config = dict(
    norm='layernorm',
    positions='rope',
    lr_head=0.00309,
    grad_clip=0.5,
    decay_shape='linear',
    final_lr_fraction=0.0,
)
MLP neurons of a small language model. Each row is named by its layer, matrix (up: input weights) and neuron, and shows model dimensions 448-639. Each number is 500 + 25 x the weight over its row's rms, rounded and kept within 0 to 999. Numbers have three digits each.
Before each neuron's rows, "fires on" lists the tokens most often at its 100 highest values on Wikipedia text that the model never trained on. A number after a token or word is its count.

fires on: " /" 40, "r" 15, " (" 7, "|" 6, ")\n" 4
L4.up1417:541575460511479466500532460509485475486482507505476567498511465491479504488526501512481476508515523479510470508494524497541470493488512522514469536553493530499459493482469453456527478462476469503495474495525511506520518501471484458452462497520494519569469519528495504484529479529495494487471494579490497495481534533497455510480478475484476554469513450560492507514507510489487526533517508560493531462501489502534541482512532537485532462519526525544486496473529507522522505497473513507496531506503469489489514478507532565490488485508492503516484497496481442532508519520491480501

fires on: "ig" 32, "e" 7, "ll" 4, "ell" 4, "ick" 4
L4.up1296:486455469491500478488518507481498483506462547529466488515426525465526499498525499475459464514526494440524505491522460473496504496457535523457517459485535472511488474495511502487500481488557513473488525489518536503532469504476469472478476516493517504503478498475473499500492532484480519523483491488515533488486525463534486496502519461481492526474513471488566513472452525505476512485480522493502468493478480551450473484520479496476514508518559536445508478521500521469475504485441499482521521515549542460487514527509517540491501495457498483533565500503503489502485533532497526494

fires on: " at" 19, "o" 14, ":" 12, "sh" 6, "i" 4
L4.up1322:481480494501500513463538491515509525508498475486483515491521503468534470519510486538529484513518508497510519513530510514480476491487502530503521527491548514521513535501480531474506476517510486491513506514465439477514501526479493560533479523520497501544521435505474502517499523470469506518467462506527496424454427506489502520496484527492522495495520511527486511532570481517540511487486458453499467511481464518513551471480453501508540443515513440517473546487507465492494496469495499522498507540502543474503520473512491492494516547520543469479487491497451531540522488499504525516

fires on: " to" 23, " for" 16, "," 15, "al" 7, " began" 4
L4.up996:519505509469511531493513492508506486463499491477468499555532480468467464436535531494523523517572478526525504519462499494536481523489512480513477512493492535488518553519490518475475514528505522551492485498515510516485513493466497485473494475524520484454467544499475488465452470498478518485475532532510495472466526475488490507488489490530444480500493488457521558521471497539504503534513500477505493499544530469544485510510502499467481471456476526503496476519530462481487506567521503523511501476552491524513558463509472530484499506514492520515514517503511490509527473519501480481

fires on: "ric" 21, "ic" 15, "'" 10, "v" 4
L4.up554:530540473512491492511501553520472506512508475485524529533490496489526488493424493494531490554559517500542510559500514529522543505483468499503481530475533486514471488525488528505485497502483499501509501511522463487498524445463505500456443461528547491491486517500491519519485467516514500506536488532463537471480482502537530495501481463514493486542523531459488483593535446491454475502476462520463512543450511491529505537531515473563465501496503457526496462492485509516492506558487547512498466521494512523544485482488492486491510489507491493519511484509486508477495490496486461490

fires on: "oth" 28, "en" 16, "es" 4, "end" 4, "m" 4
L4.up1898:510555464489488511461477471498521538494483498493507495508534464471495479488526508522504478493496474512493452490517469538525501448503526481458515496486486518504492489493516439502490543520527512494508501481544474527517526480518551534553483490510502515521521476463531510499491473493494538501530485522498494532506494497444486463462472503490511459504497486498527445503525499504506461470477499493521549517487512535514506501452522506480463441495473505497521522468524501471537511467499525493474514521535483509518482486483479535523512482475508477521510524463511524490519540495486507483

fires on: "le" 27, "al" 19, "enn" 4, "ol" 4
L4.up1171:489490486498502490537545520510544479498488504505514533463505485508511472504566529466505492463529528512479500497425506494509464480497534483490455531495526488483471513478483552525475461514505507570497508507502524546502458551470496485485552509479514501521459506474481527499502472483511502527522493493509490501543501518517500462514522505503501483552514493486480555492499481478491493414531497507506532500468488546526489473516468501472526506463462492542475551474497529480478487474453502466528513538510569460535508509499515519527468502503519493495503483463499471492502515508531515466

fires on: "h" 12, "y" 9, "j" 9, "al" 8, "ut" 6, "in" 6
L4.up77:518520486528537519487493535512506524513499565510484496519510512542493515491467499490483523519496503511516497484542534523531508493478462498456528518505471465504472540518492507504493499480484494494502518497511506505530479504502485542475473501518514484504500504485593493485497498487478506523471499481535493530464493519474486512543489526490491546449503460516511517505478552470510450477495471463450485488479500496506510496478514526508540507470511503474494487495468497474466503475429538477473503482483486539470516519493495478540443519472521517511517503482514430558453512469493496510

fires on: "on" 35, " to" 11, " Central" 7, "en" 4, "ort" 4, " back" 4
L4.up1161:527487486475498511495514475535495488527477510475495522509469548485521510519527486509542504518501509518481495547506486496507460496471542475510442546503502496481488498490536473473502488489491546520522513458497512494497523440477533513559518517426493512500473542466547511516482540523517488515494538498481507484489483482475507499528493450519541474516540513507453490539491479492509481478516463519466536521495448520512486561517532514508509489493515461543505556504533474458463480555536490469489512501551494512460482477507510529511495502491538530481506558481522461543514472488521506518

fires on: " with" 31, " It" 12, "'" 12, " /" 4
L4.up1752:500446529478491496570478507486549514497511546533419465531497491492506502479538453514486492503507496495502525467502500480541509493537525513522470500520524492515475468474522529482481488496531540436510504536488492488509498493479484476514551529530471481479504506521534471523495463501534476526519447518471506483525509528506495501506504503510493497514530474488508511532519489484486491536462485501479486532502527525439474493483520480481487553542476517487489475522514472519492429503506499477524488487506507508471537507523500472471510481526496508479473523497476516487522530493452485502

fires on: "u" 22, "end" 17, " of" 8, "eter" 7, "on" 5
L4.up2039:530467511457459499492475537555497496510475537466496502474506463521458426523480455480502490513531546479521487533504517509531498504479523485521518485495548498491494484466546505474532507481454509524495522505499521484488469489457467545518473481484492557491518475476519510466496440520506531459503463533463508521490473496544507490528505488577492488489517495511511509489472538494488499472446465476444514491495487515509466565499492444506514508508540475496488452533547461500468511505515486502483537483515540479490482555473521499508491516513515532534512503482481506542480496499503516500

fires on: " |" 52, " Length" 6, " |\n" 5, " Member" 4
L4.up2137:459543500491487487535510508503508486476465495497493481470473532551434485481503487496508500508506513519537543488529515490552512444526575490486535504488533509505492497513506510522488468508517506507503512516490539523520502537526519556506484525497486489513517494486490456497524474519462524501501489511484521496521540503506490500488495556478504496469519505518517492560518498472521529547526452500523472516503490545526513503465502497482440474517522479508480535508533495460557501534486473447495466534522542503445483513519560508467469505488513520470490512511482535495493499424482513491

fires on: "en" 35, "," 8, "em" 6, " record" 6, "/" 5
L4.up682:550490519472533505502495478488530481491489498484485477501504457484482498528500451509494511530519528525494488500522474500507508514473518517476485538527514499497464467469505464494527505484486526523496499506534533527481541473529508504479505488497528475458523445459474521452482520495471492522524492484499494454472428536520486502506503537452531492495507552506486502508480521494536461483511524521531503458525517509502512538478540483476429496520474509485542472518476502500489509511424506492515481518493505522524468502519521499522548523465520507487500500504499472532464559464484481504